Part of a small language model's weights.
Size: 12 layers, width 160, vocabulary 1473, 4.06M parameters.
Architecture: RMSNorm before each block, no biases in attention or MLP.
Training: a variant of Muon for these matrices, 162M tokens, 9876 steps.
MLP neurons of a small language model. Each row is named by its layer, matrix (gate and up: input weights; down: output weights) and neuron, and shows model dimensions 32-127. Each number is 200 + 30 x the weight over its row's rms, rounded and kept within 0 to 999. A neuron's up and down rows have the sign that makes its largest values positive.
After each neuron's rows, "fires on" lists the tokens most often at its 100 highest values on Wikipedia text that the model never trained on.

L7.gate289,164,139,207,200,206,174,141,185,198,273,222,201,226,206,183,229,167,185,196,138,215,178,184,213,229,186,214,153,216,182,166,213,189,167,183,217,248,168,214,180,222,192,182,152,200,204,231,225,155,191,248,194,158,208,204,166,219,206,238,208,215,232,201,202,269,196,172,253,156,150,215,183,235,233,172,210,190,250,188,208,223,229,182,210,261,208,200,157,171,260,144,204,226,194,207,142
L7.up289,161,230,202,149,184,196,208,102,138,147,186,186,175,239,176,215,210,175,222,208,231,193,174,222,216,170,167,227,165,174,257,186,195,216,236,209,208,167,277,235,213,238,170,180,222,256,157,156,186,163,238,182,231,197,187,234,245,193,154,239,234,203,210,237,205,206,197,192,222,211,218,215,218,239,242,179,198,217,182,210,167,186,208,201,198,210,201,194,164,225,179,125,169,156,247,246
L7.down289,169,202,236,140,214,135,195,187,213,176,221,205,218,178,209,204,205,202,154,219,179,211,208,238,191,201,160,196,169,190,212,215,230,160,223,190,152,193,238,222,190,174,273,241,196,205,204,183,199,174,189,177,195,216,175,172,223,217,185,249,212,178,202,236,217,210,219,195,182,193,181,149,155,178,215,219,208,231,158,230,229,211,289,207,224,151,235,179,203,259,244,231,200,133,210,180
fires on: "ad", "and", "ud", "et", "g", "ak"

L9.gate32,269,210,212,217,204,208,171,197,210,224,176,178,224,177,192,208,257,134,271,136,224,158,165,217,211,221,171,194,147,194,183,185,176,171,185,225,195,217,201,174,192,204,163,238,187,184,192,157,250,223,174,227,167,223,245,173,209,222,183,219,175,212,197,171,248,194,211,143,220,200,224,187,216,238,216,227,200,170,154,178,163,182,216,224,198,221,243,229,176,122,171,180,207,164,151,237
L9.up32,225,205,166,232,190,191,146,193,158,196,155,217,251,192,212,192,222,187,164,221,175,194,213,182,209,247,218,184,138,191,219,141,231,198,169,208,185,188,171,199,225,201,175,182,188,195,211,217,187,218,198,224,170,233,173,160,194,187,243,206,178,221,187,133,198,177,253,237,188,209,185,207,205,189,242,167,206,218,223,193,190,191,135,252,234,181,177,193,210,211,155,239,260,238,186,149
L9.down32,230,203,206,173,231,273,177,230,166,217,211,199,206,267,163,184,197,166,247,195,224,178,180,151,185,178,157,172,206,239,153,243,224,265,186,189,248,228,228,183,173,202,226,217,189,184,171,170,225,200,206,142,154,206,233,216,150,218,197,226,209,220,218,192,218,222,237,164,229,171,195,172,136,199,202,176,214,269,184,187,216,179,193,181,192,275,203,139,162,187,133,201,179,178,195,249
fires on: " s", " ex", "p"

L8.gate189,212,162,219,224,189,183,195,204,197,186,187,183,176,204,228,204,145,170,196,227,209,188,207,165,189,207,237,252,198,195,210,208,178,232,231,218,236,174,204,155,172,151,146,242,208,181,215,144,193,208,213,230,164,186,107,235,186,161,221,215,247,202,167,243,224,236,203,192,156,228,217,177,248,214,237,139,166,207,233,178,252,186,196,192,181,197,196,197,223,194,237,198,167,234,263,134
L8.up189,257,223,182,189,194,208,141,213,171,193,168,263,170,239,164,199,231,212,154,217,246,219,209,224,188,166,203,247,158,172,264,226,152,200,177,189,203,282,179,226,223,201,199,218,187,195,202,155,213,246,185,166,180,221,208,182,238,179,180,288,206,235,176,232,228,226,262,210,173,195,157,150,154,167,186,152,224,199,209,208,185,179,176,252,203,202,220,197,205,190,215,197,187,233,230,159
L8.down189,182,210,223,217,225,161,200,190,254,166,192,222,189,197,139,202,152,176,229,211,213,196,227,191,167,220,207,197,201,241,175,215,199,194,181,190,161,206,207,207,217,215,203,110,141,182,139,173,242,189,178,228,173,190,217,246,202,175,186,248,206,252,210,184,245,194,171,207,252,252,182,170,190,164,205,125,208,200,240,198,204,226,174,201,200,161,174,231,227,204,216,223,220,200,242,222
fires on: " that", ",", "aid", " which", "t"

L7.gate286,188,190,183,179,231,202,236,202,188,249,221,211,170,234,204,210,138,197,248,241,191,210,185,181,235,242,236,210,167,165,186,204,247,186,168,213,252,168,196,265,201,203,168,168,228,169,181,191,194,220,178,201,173,177,222,208,206,141,222,218,266,187,218,209,205,154,204,184,251,205,188,216,191,216,252,207,199,206,193,200,188,128,190,205,195,164,257,206,209,212,204,243,191,211,272,203
L7.up286,189,238,221,150,218,170,238,184,239,199,192,199,253,212,220,182,189,191,181,192,182,202,206,234,149,235,202,198,138,219,236,126,207,181,225,229,214,206,165,156,175,170,249,203,224,198,157,194,213,222,222,171,228,258,208,148,226,181,181,207,190,168,226,200,138,226,227,186,198,220,226,136,215,223,183,212,168,182,133,165,212,150,220,162,211,233,186,196,209,220,222,173,272,268,219,156
L7.down286,166,226,241,130,187,223,193,187,195,187,210,184,179,240,217,224,161,198,233,210,196,214,218,212,184,197,213,173,210,200,140,229,213,191,202,255,183,167,196,180,213,184,266,135,204,213,202,157,188,179,194,275,154,191,236,145,188,219,164,156,198,173,219,196,189,170,181,219,207,227,186,191,226,189,218,199,186,171,211,192,211,132,210,216,234,236,222,301,234,171,197,236,197,254,246,143
fires on: "al", "el", "in", "y", "n", "re"

L6.gate316,200,233,236,230,176,221,171,192,163,236,223,261,202,200,230,182,205,175,223,171,193,174,156,242,201,146,217,136,178,237,186,167,176,235,179,222,228,200,175,164,168,199,214,184,236,189,142,223,184,231,167,198,238,156,225,173,196,198,227,226,182,210,177,181,159,235,140,162,196,236,225,209,214,165,214,206,216,193,160,178,223,230,154,240,133,174,219,204,184,162,231,183,224,223,204,248
L6.up316,206,167,198,188,190,175,140,175,235,159,166,174,242,167,199,178,173,185,202,162,193,182,132,230,216,136,201,186,207,189,230,231,190,224,260,254,201,203,126,199,163,217,187,186,192,210,236,158,210,192,212,212,238,208,219,178,220,212,232,190,230,241,247,182,221,217,202,208,249,263,227,191,226,206,136,243,243,216,222,170,194,228,199,228,179,235,213,198,205,202,173,194,219,153,254,215
L6.down316,206,223,198,236,221,226,248,254,221,174,217,194,184,222,206,190,169,239,134,213,180,204,209,194,201,187,178,237,191,222,196,149,245,126,194,188,221,154,129,201,174,198,201,223,218,194,205,131,266,201,208,132,215,226,185,180,208,175,195,171,197,178,217,176,197,232,172,230,181,189,144,231,186,196,291,198,169,165,201,171,154,188,229,225,158,224,173,201,158,230,182,206,126,162,223,205
fires on: "r", "orn", " –", "h", "t", "ff"

L2.gate1,143,193,169,183,258,144,192,150,155,215,164,198,189,224,210,236,166,203,211,199,192,255,180,196,198,196,198,186,181,211,191,194,190,206,211,223,177,195,165,269,157,184,203,218,200,193,230,205,254,238,197,173,215,183,189,214,204,220,226,190,195,162,228,196,191,174,179,253,194,201,168,197,198,120,160,192,213,192,235,239,250,238,218,182,217,240,165,220,226,195,231,182,225,142,192,159
L2.up1,161,131,141,196,236,142,205,189,171,191,230,176,228,195,215,231,205,213,198,155,190,220,153,240,192,184,208,215,203,191,194,177,169,200,196,256,206,194,214,190,108,193,207,244,195,212,221,223,247,244,269,225,154,212,183,224,189,236,140,210,227,168,194,208,154,181,176,221,243,175,223,202,218,111,183,208,215,188,201,213,208,237,193,189,224,259,193,224,160,164,177,228,219,163,169,160
L2.down1,208,178,217,160,167,189,191,222,227,177,193,148,231,223,204,170,281,240,221,201,179,196,192,203,218,186,167,158,218,99,204,203,179,232,158,235,197,178,204,218,211,227,211,117,200,193,179,213,227,202,196,236,203,178,224,245,200,193,146,234,219,204,146,218,202,179,259,181,195,210,171,200,183,252,175,213,170,155,240,222,214,137,205,201,165,184,195,168,213,210,168,208,252,212,224,172
fires on: " L", ".S"

L8.gate280,258,164,174,214,181,199,260,245,231,174,168,233,192,251,201,214,162,252,153,175,221,246,177,156,208,217,169,206,178,177,207,204,147,198,272,130,216,250,224,248,177,214,181,232,229,195,193,206,158,213,148,234,184,136,227,181,141,227,211,199,221,153,226,261,184,194,237,227,216,187,236,159,194,203,249,263,220,214,181,189,215,196,231,137,202,180,183,243,160,193,219,173,198,171,222,134
L8.up280,209,236,190,225,170,209,152,212,195,195,172,182,194,182,220,211,213,217,197,207,187,201,179,178,221,199,164,194,177,214,247,231,164,194,170,205,160,213,165,176,217,193,178,221,244,179,208,95,164,197,224,218,196,192,179,224,232,171,180,214,276,225,252,212,287,224,168,200,188,184,194,199,181,200,212,213,180,186,215,202,144,225,278,141,217,220,171,235,190,189,207,213,162,225,142,162
L8.down280,188,157,233,187,252,165,227,205,175,212,217,139,176,236,160,195,224,210,155,165,268,225,227,202,199,184,206,231,196,189,208,226,184,207,196,169,203,203,226,177,236,245,201,206,155,180,185,138,213,199,202,254,196,156,210,232,189,231,178,167,223,173,156,196,231,261,218,225,181,229,217,136,180,227,226,231,142,239,168,228,237,188,200,214,162,182,197,213,233,175,198,215,185,226,191,184
fires on: "he", " ro", " wh", "t", " Ro", "-"

L7.gate25,255,162,194,203,155,186,193,294,203,225,217,231,177,241,233,187,234,231,164,213,224,184,188,228,236,181,189,219,177,207,183,237,248,161,122,153,168,234,196,243,177,203,201,225,219,190,200,179,230,258,214,230,250,173,181,222,208,204,160,226,201,200,167,240,230,208,121,186,172,211,239,176,206,192,165,151,192,192,233,181,196,223,192,190,261,215,170,199,251,163,210,184,166,151,203,163
L7.up25,257,204,185,176,132,171,193,259,257,247,235,155,219,267,235,228,195,211,162,179,216,203,216,217,246,222,202,170,186,172,225,243,167,236,151,206,196,266,216,180,204,159,191,231,213,137,189,165,210,217,216,182,161,193,230,218,167,186,182,193,227,214,205,223,211,181,171,186,208,227,231,205,156,152,207,247,204,190,211,244,244,247,248,219,213,251,198,242,227,164,190,198,210,198,164,239
L7.down25,174,207,220,169,160,155,220,213,201,192,213,184,170,223,231,191,230,227,208,189,213,224,134,156,218,203,227,185,170,142,173,236,187,213,154,194,210,197,248,247,155,210,164,215,186,152,216,161,189,166,182,197,187,180,224,199,170,182,206,168,242,188,206,233,201,150,226,194,191,243,225,177,151,207,171,222,125,265,154,208,197,226,207,234,190,244,221,196,188,217,171,151,186,217,222,222
fires on: " wh", "h", " Wh", "he", "'", " Th"

L6.gate262,173,228,163,176,132,141,179,216,168,193,218,181,249,216,193,213,213,151,244,218,177,154,221,202,224,154,206,134,224,160,197,222,226,218,151,193,203,252,174,252,185,170,260,189,251,231,198,228,229,221,179,194,144,208,223,214,117,207,208,162,203,229,164,161,206,200,252,175,234,190,193,186,221,196,249,224,219,225,201,220,225,236,213,155,217,183,218,161,244,167,191,208,222,148,219,260
L6.up262,189,166,227,232,234,135,135,206,210,148,221,167,193,180,184,162,228,172,218,173,188,181,218,203,202,159,226,148,179,153,203,213,227,179,205,191,206,229,205,235,115,211,219,251,182,221,163,201,213,179,176,190,198,207,230,211,240,185,142,171,227,233,201,186,183,183,209,211,170,169,233,177,206,153,213,201,199,187,231,179,166,194,235,187,224,241,199,163,206,229,179,187,181,162,281,212
L6.down262,163,185,175,199,220,208,160,192,207,201,199,145,191,218,159,200,188,192,166,208,181,132,219,216,175,165,214,255,170,172,218,149,216,207,201,166,195,188,189,240,221,255,232,135,221,249,254,160,187,173,251,210,240,167,178,186,163,187,204,191,180,241,205,213,222,216,237,187,152,252,194,196,208,164,217,234,185,183,170,134,199,205,198,165,211,185,175,221,227,187,177,149,231,214,205,243
fires on: "ob", " John", "oy", " William", "aul", "id"

L7.gate238,176,194,204,121,187,212,260,205,206,209,206,187,181,152,180,196,217,220,222,148,168,174,195,200,173,179,174,183,231,245,175,165,215,184,203,217,201,186,136,189,251,146,216,226,152,187,183,251,198,177,190,203,209,211,147,196,185,229,218,205,207,194,137,201,219,187,153,227,163,193,224,195,202,193,180,204,258,227,183,217,199,220,201,205,178,206,216,288,191,237,194,190,193,191,120,248
L7.up238,179,194,135,174,208,185,163,167,201,221,240,212,224,204,167,255,190,199,178,150,192,229,182,186,169,199,149,241,218,255,195,202,200,179,248,155,189,207,227,191,224,199,166,221,195,159,130,222,249,178,203,180,256,195,163,214,216,176,230,178,229,175,236,146,199,203,201,210,216,231,190,185,199,219,171,216,208,211,198,151,157,193,182,176,123,223,201,199,140,186,219,264,201,202,172,221
L7.down238,167,171,221,224,158,149,134,189,246,217,205,171,269,192,186,190,157,230,201,192,195,158,183,195,129,202,239,209,181,163,157,175,184,227,143,227,222,173,201,191,205,172,216,122,191,173,218,203,198,213,219,165,167,229,200,227,194,258,185,142,187,141,169,194,190,264,220,205,191,183,168,235,153,209,224,244,235,192,188,180,211,165,141,230,204,186,175,267,231,222,200,150,200,174,178,212
fires on: " with", " in", " against", ":", " for", " by"

L9.gate185,183,161,221,190,219,158,226,222,201,179,239,179,165,179,172,251,204,176,215,216,142,240,185,232,150,194,212,163,299,255,201,190,252,229,235,115,235,228,175,177,187,170,196,182,224,216,203,255,188,242,204,245,194,199,172,170,222,219,179,228,172,185,204,185,167,213,170,152,270,207,168,198,193,198,244,224,184,187,199,226,197,172,169,224,133,209,200,220,188,203,255,177,183,256,184,164
L9.up185,225,184,178,159,219,195,227,221,221,195,193,184,176,232,182,204,208,204,197,167,177,198,263,224,206,202,219,174,216,228,189,223,213,174,214,151,177,228,168,166,132,200,250,154,222,232,178,253,176,184,142,205,189,179,187,198,220,182,188,227,187,175,186,249,181,171,196,166,238,185,183,232,178,228,213,234,226,208,187,224,195,183,212,210,190,226,199,226,142,194,226,229,147,163,216,210
L9.down185,151,159,175,195,224,156,182,187,185,217,213,196,176,226,221,201,168,216,122,195,185,244,176,212,156,190,223,210,224,231,204,231,219,168,193,146,285,189,231,190,223,244,230,201,190,148,172,252,198,195,210,207,147,193,232,192,200,216,197,221,191,202,192,193,184,250,183,170,196,234,169,219,229,153,190,195,214,271,185,212,236,187,141,174,191,183,177,182,145,170,135,185,205,207,209,216
fires on: " rem", "0", "m", " M", "em", "00"

L9.gate192,219,166,239,186,226,240,251,185,184,206,125,188,196,215,176,170,271,207,203,178,238,170,177,208,224,242,193,154,179,176,229,218,200,225,228,225,239,228,210,203,216,187,207,215,217,260,187,195,211,224,215,150,160,191,202,232,206,247,180,216,179,277,179,228,205,155,176,186,171,224,220,213,243,165,172,233,225,180,201,204,183,141,250,175,210,165,205,213,168,196,192,191,147,181,199,150
L9.up192,192,218,214,193,198,236,217,185,229,241,173,213,208,174,191,217,174,209,173,251,171,201,175,200,189,166,216,170,220,143,178,194,199,210,189,235,219,220,201,170,208,264,212,292,211,224,268,135,175,166,220,203,174,195,161,209,188,170,247,187,191,192,192,215,231,201,186,157,233,218,271,134,175,226,236,185,247,245,170,168,221,185,149,94,177,226,225,211,180,238,169,182,196,191,126,164
L9.down192,184,166,233,203,205,208,225,198,266,174,164,185,209,199,185,132,260,211,203,218,210,207,195,145,201,157,189,218,177,221,241,243,228,212,166,201,226,179,214,182,147,113,152,237,168,215,125,160,200,202,235,178,227,200,216,219,155,216,172,261,212,193,189,208,241,174,222,210,208,173,190,205,201,233,208,178,161,199,204,146,241,198,186,150,262,192,182,203,206,204,182,176,181,158,205,226
fires on: "i", "r", "e", "ell", "ig", "u"

L7.gate252,233,190,221,225,204,170,199,213,140,151,158,145,214,167,153,219,180,191,212,253,148,199,219,252,196,187,207,131,213,189,219,210,184,231,176,216,238,195,189,219,161,185,222,152,204,248,233,214,185,229,234,211,156,245,150,182,234,203,233,149,181,163,259,215,204,169,214,186,207,170,147,188,206,181,201,188,169,267,210,247,210,196,246,200,182,200,222,224,194,191,216,178,176,196,215,141
L7.up252,242,276,174,207,208,208,194,238,174,224,216,178,198,203,229,254,153,207,175,246,206,263,153,241,204,218,208,176,197,185,210,245,268,181,213,228,267,209,173,244,196,243,231,241,266,186,169,202,198,162,223,177,251,205,217,182,180,201,225,244,261,211,202,179,185,202,214,211,170,241,170,213,179,208,176,207,208,201,247,174,221,252,146,194,247,205,217,194,190,164,183,191,210,219,268,167
L7.down252,216,187,165,161,227,178,216,205,193,165,200,194,222,214,194,146,236,193,224,186,220,236,243,306,238,207,231,142,177,209,212,129,234,208,204,180,169,212,201,252,205,154,172,179,149,206,173,169,177,199,194,221,191,193,218,185,212,250,167,177,220,231,219,216,193,240,206,227,197,199,153,197,219,202,236,226,212,175,162,175,210,193,144,218,213,170,193,182,289,160,200,200,178,255,214,219
fires on: "S", "as", "ot", "al", "os", "ig"

L2.gate198,227,205,185,320,201,252,147,222,233,197,198,201,141,147,181,189,234,197,202,199,220,198,195,189,169,262,173,225,207,189,231,228,162,198,137,187,178,182,249,171,216,221,185,237,250,223,211,208,181,182,228,195,235,189,202,187,215,157,229,222,214,231,227,111,195,232,223,228,172,163,228,226,190,244,169,174,260,199,199,141,251,133,215,203,231,172,197,186,235,166,219,237,253,176,198,242
L2.up198,204,177,206,277,160,233,162,182,157,129,203,183,189,222,232,235,219,192,190,199,219,204,237,220,169,297,169,187,212,151,271,189,159,149,149,200,217,214,213,201,183,251,182,189,143,186,248,260,187,211,219,199,201,155,216,185,231,175,222,186,213,164,212,151,192,225,226,232,189,200,232,257,170,212,175,187,224,215,207,159,237,150,176,176,211,194,201,178,227,185,226,268,262,213,227,187
L2.down198,166,183,190,185,216,177,184,163,168,214,208,158,208,199,229,193,217,246,194,266,210,217,235,189,180,208,154,217,172,215,273,181,151,216,225,197,231,235,206,190,193,188,188,223,177,172,247,178,194,229,221,176,202,160,199,230,199,199,208,210,164,195,194,163,246,190,180,203,235,207,217,232,203,175,130,140,179,275,162,197,158,152,196,164,199,283,247,177,214,212,192,263,229,224,232,228
fires on: " se", " Se", " mov"

L9.gate39,206,190,193,191,165,169,239,155,161,190,165,219,216,239,182,254,214,201,187,168,170,196,200,245,168,223,203,206,227,189,238,230,227,227,226,183,236,161,245,242,162,179,212,202,163,219,235,215,182,215,110,197,174,186,160,165,222,169,219,200,215,196,201,132,157,216,203,219,223,232,229,228,215,201,236,206,181,163,199,181,148,208,269,144,226,193,220,197,171,186,159,231,196,238,212,211
L9.up39,206,246,211,180,160,257,197,184,210,173,179,151,197,206,242,230,215,172,208,196,197,166,173,174,232,249,227,173,205,189,162,194,191,184,198,168,245,217,152,231,271,251,245,225,233,216,239,172,92,196,198,181,180,194,184,221,246,207,186,231,175,196,200,271,212,207,219,224,190,226,232,166,218,187,187,181,187,232,191,183,261,216,232,220,212,180,245,186,151,225,201,189,226,196,277,201
L9.down39,230,213,225,192,257,245,214,248,230,223,216,186,151,202,199,208,150,229,157,199,213,226,187,220,217,232,167,224,141,252,209,159,247,133,166,226,202,253,237,163,188,173,177,221,213,205,183,201,210,218,242,219,279,275,222,184,190,211,137,269,176,226,141,152,214,138,196,198,195,228,232,162,212,241,211,188,212,247,205,200,201,179,185,170,215,189,198,140,184,272,222,193,172,202,193,158
fires on: "l", "t", "r", "u", "n"

L7.gate225,181,228,199,212,155,149,138,167,218,174,220,169,242,203,234,217,197,243,200,178,238,201,199,202,210,238,185,231,157,141,207,198,190,181,200,194,189,170,212,167,231,190,157,172,181,195,209,178,171,159,237,206,248,247,224,160,176,193,233,249,202,227,207,200,250,223,258,231,197,157,201,224,224,224,240,248,199,231,155,214,221,212,241,208,272,172,182,208,188,157,178,234,198,187,253,185
L7.up225,150,218,207,249,244,177,171,188,207,214,161,187,237,260,211,223,156,185,211,155,241,219,234,200,181,261,182,199,196,204,222,217,199,152,143,248,184,166,190,190,196,220,195,226,194,236,185,139,188,171,221,190,154,275,183,188,202,196,235,148,194,197,208,228,238,198,187,198,153,212,191,182,244,213,211,225,240,198,215,209,243,160,213,183,154,211,166,159,211,222,156,232,264,186,191,201
L7.down225,123,209,176,215,193,186,218,169,198,202,206,178,185,153,205,211,232,206,232,259,209,183,206,170,198,212,182,217,241,187,191,266,262,184,187,232,168,164,244,211,138,164,211,172,228,210,223,186,186,250,185,190,151,166,211,235,195,178,205,218,197,189,144,201,229,203,144,213,202,204,212,182,152,216,257,187,164,248,185,211,187,198,186,260,229,203,233,188,212,226,217,239,177,206,263,196
fires on: "and", "et", "ip", " met", "ric"

L7.gate56,212,187,202,238,185,205,217,221,201,200,213,157,199,181,144,237,188,236,243,135,196,245,195,197,253,214,150,139,209,190,233,245,249,201,246,184,163,143,165,178,152,192,219,167,253,193,172,243,137,221,212,251,206,226,157,183,159,206,238,179,191,171,229,197,228,236,236,197,219,238,196,223,165,232,240,245,223,210,189,220,173,195,217,210,234,209,239,236,225,133,217,246,222,216,203,212
L7.up56,179,204,214,171,251,206,190,256,191,200,181,254,204,235,183,222,212,193,209,201,189,240,218,187,150,269,169,168,190,210,209,212,203,209,247,177,209,215,208,212,161,174,224,223,216,148,215,248,175,246,219,180,192,161,192,171,142,164,268,237,234,161,264,180,163,207,224,148,172,210,187,214,166,176,244,187,234,221,139,182,164,213,187,214,189,156,224,214,204,181,142,256,234,224,185,162
L7.down56,213,212,160,197,181,218,179,189,195,155,202,257,205,230,212,207,168,198,171,176,166,182,172,203,187,226,228,221,155,239,200,195,281,216,225,126,230,192,170,189,233,233,160,197,223,199,213,205,192,162,222,238,178,174,217,213,163,180,194,127,245,186,158,188,155,227,128,250,167,193,176,234,159,155,144,252,220,197,182,213,222,206,238,188,215,191,186,165,127,204,182,204,150,224,198,214
fires on: " /", " im", "m"

L8.gate10,227,229,184,217,138,183,134,227,154,171,166,205,188,232,194,195,164,205,230,213,241,189,204,200,199,246,216,229,180,204,223,215,149,196,177,132,166,194,179,179,183,204,212,193,166,244,209,182,249,169,188,216,192,202,185,236,188,186,216,182,206,182,212,233,231,234,253,232,182,196,214,179,213,181,161,233,209,203,201,218,208,168,231,194,185,173,190,203,234,176,212,175,179,208,245,220
L8.up10,176,197,185,171,235,215,155,176,154,221,140,180,184,191,249,231,206,217,139,199,177,194,160,197,211,244,241,199,198,193,172,189,236,177,227,149,218,192,200,131,221,179,159,236,181,234,201,182,220,159,208,233,193,200,211,208,221,201,175,193,182,190,195,241,214,212,244,195,200,208,157,219,168,157,277,210,201,152,217,210,216,216,166,225,209,175,215,251,188,156,156,172,178,210,209,193
L8.down10,230,206,170,186,200,176,222,228,223,169,224,201,232,245,136,201,155,147,212,226,154,234,210,163,191,225,201,177,245,202,247,185,213,228,199,206,132,236,198,190,232,158,174,163,235,109,169,172,203,193,219,213,158,198,204,201,207,202,164,216,249,244,148,205,234,177,198,182,189,193,202,210,191,270,195,201,197,248,209,203,190,186,202,182,191,178,164,175,256,181,213,230,204,203,247,207
fires on: "ed", "ced", "t", "aid", "ated"

L7.gate154,259,205,210,252,242,222,192,208,163,206,193,203,221,164,227,158,224,224,187,241,141,157,203,246,177,171,223,225,244,210,232,197,176,168,234,152,180,197,168,166,224,171,216,240,191,194,214,203,176,256,113,225,163,241,141,176,159,199,173,217,208,197,168,173,199,150,217,156,166,191,188,208,189,167,154,204,201,213,192,228,198,205,240,266,171,207,209,209,199,169,256,163,206,248,228,263
L7.up154,203,277,181,218,265,144,199,175,167,171,178,179,197,207,175,155,217,228,172,248,199,217,164,182,205,165,168,224,217,204,202,192,177,205,182,183,215,178,157,213,210,220,223,209,190,176,238,188,204,212,257,173,217,237,214,162,177,230,210,222,223,211,171,202,178,183,211,229,204,212,184,183,188,172,171,234,215,207,213,192,178,150,203,219,236,196,195,170,214,214,142,225,204,171,224,168
L7.down154,151,199,190,165,191,189,203,214,195,168,223,189,174,157,228,170,188,184,263,243,195,233,161,260,189,233,179,200,198,179,228,231,190,202,207,201,214,188,207,225,238,209,186,236,239,250,297,211,172,179,188,189,235,225,187,177,176,226,188,218,197,230,247,175,201,191,194,239,175,274,195,219,194,160,211,164,162,209,184,255,181,182,210,229,242,145,238,186,251,192,177,168,210,185,218,232
fires on: "ot", "an", "as", "az", "en", "iz"

L8.gate168,197,234,195,206,186,132,171,176,193,205,168,152,209,173,254,202,206,171,175,223,216,149,189,170,198,186,217,150,204,154,182,131,190,226,179,181,158,182,188,212,212,210,149,169,170,176,139,223,206,207,220,187,181,216,196,172,206,208,214,173,278,205,177,146,184,180,131,191,174,202,209,206,198,170,163,197,192,210,190,99,203,253,178,173,174,199,205,230,244,196,215,227,162,207,248,202
L8.up168,127,190,173,228,183,196,163,239,178,196,219,248,197,232,225,176,202,214,217,255,219,236,236,240,217,163,212,239,165,167,136,198,199,220,183,243,266,183,186,200,194,195,142,203,178,226,266,207,218,233,214,183,126,194,199,238,175,222,180,177,206,170,150,177,194,219,196,176,243,199,220,207,234,184,204,226,162,170,181,194,195,234,178,178,289,198,273,235,197,166,207,186,236,178,243,184
L8.down168,208,204,176,221,204,197,219,105,201,166,175,165,178,200,216,223,215,184,210,248,165,132,202,150,177,166,209,153,205,192,256,195,191,198,235,192,176,211,191,166,217,213,171,112,172,188,181,194,149,203,227,265,217,188,175,220,227,215,160,185,162,192,206,168,194,158,162,221,191,182,247,200,226,220,163,168,198,179,118,209,211,171,221,232,161,215,171,202,183,187,203,122,255,224,173,255
fires on: "g", " through", "p", "y", "b"

L6.gate88,179,292,219,192,216,202,201,180,190,193,187,244,220,217,188,165,184,202,248,212,215,163,183,224,197,196,197,252,179,165,165,193,227,258,195,253,235,195,164,200,183,191,142,213,230,112,165,184,242,194,175,204,220,255,165,205,196,184,194,146,212,178,216,189,183,154,212,206,201,217,233,227,212,239,190,189,152,200,201,134,208,191,145,203,204,209,231,194,206,233,284,258,170,226,242,176
L6.up88,220,223,200,181,238,163,201,207,138,203,184,169,162,164,220,215,212,189,210,174,153,189,175,204,190,233,218,120,210,183,205,245,231,214,185,250,237,199,228,177,181,193,240,257,179,178,228,225,188,159,184,159,287,144,231,164,235,140,220,191,205,205,163,186,233,135,196,239,212,202,220,169,228,211,138,174,208,194,168,200,189,193,193,171,166,183,214,243,212,223,225,172,184,211,273,200
L6.down88,193,201,252,170,153,200,211,152,196,204,252,237,189,158,177,179,138,197,179,183,211,153,147,246,227,260,177,193,210,271,215,179,148,174,174,212,203,145,236,211,253,266,214,170,186,206,184,231,235,189,211,192,214,187,233,240,216,178,222,197,209,198,173,216,152,183,214,203,220,182,176,213,206,256,195,218,170,201,209,198,154,199,164,191,212,196,188,235,216,246,172,215,229,221,208,155
fires on: " pre", "re", " not", " des", "el", " sup"

L9.gate116,224,219,206,252,187,223,174,186,238,176,236,288,216,269,163,226,199,211,237,233,178,192,173,222,181,218,227,177,167,227,224,220,205,196,178,136,195,146,181,230,228,214,189,195,199,217,212,189,198,214,190,205,174,211,140,158,240,224,224,160,151,126,185,206,224,200,200,151,171,168,200,173,217,236,204,197,158,261,277,199,154,206,220,202,186,227,194,175,186,185,220,242,158,205,262,155
L9.up116,160,225,236,141,156,212,160,192,243,155,195,224,200,189,219,178,236,241,241,201,173,195,193,175,242,218,236,187,189,223,185,178,238,170,242,206,266,151,184,251,212,221,253,238,143,212,197,172,226,212,188,189,225,184,162,184,267,240,170,181,190,147,193,212,176,242,163,167,209,188,199,171,157,158,217,216,227,143,214,155,250,193,194,197,153,239,174,242,195,212,205,154,214,213,211,231
L9.down116,182,299,202,194,247,183,264,196,246,214,209,202,208,272,204,162,221,222,205,218,169,168,239,185,216,237,193,201,180,167,234,190,254,213,167,225,227,204,215,211,181,166,245,247,221,200,204,171,163,205,184,185,217,187,207,180,191,190,221,224,204,182,156,152,193,164,232,147,219,202,201,248,162,186,223,185,188,222,219,192,160,150,198,239,224,272,232,204,190,228,176,241,161,254,212,147
fires on: "r", " em", "l", "rom", " m", "n"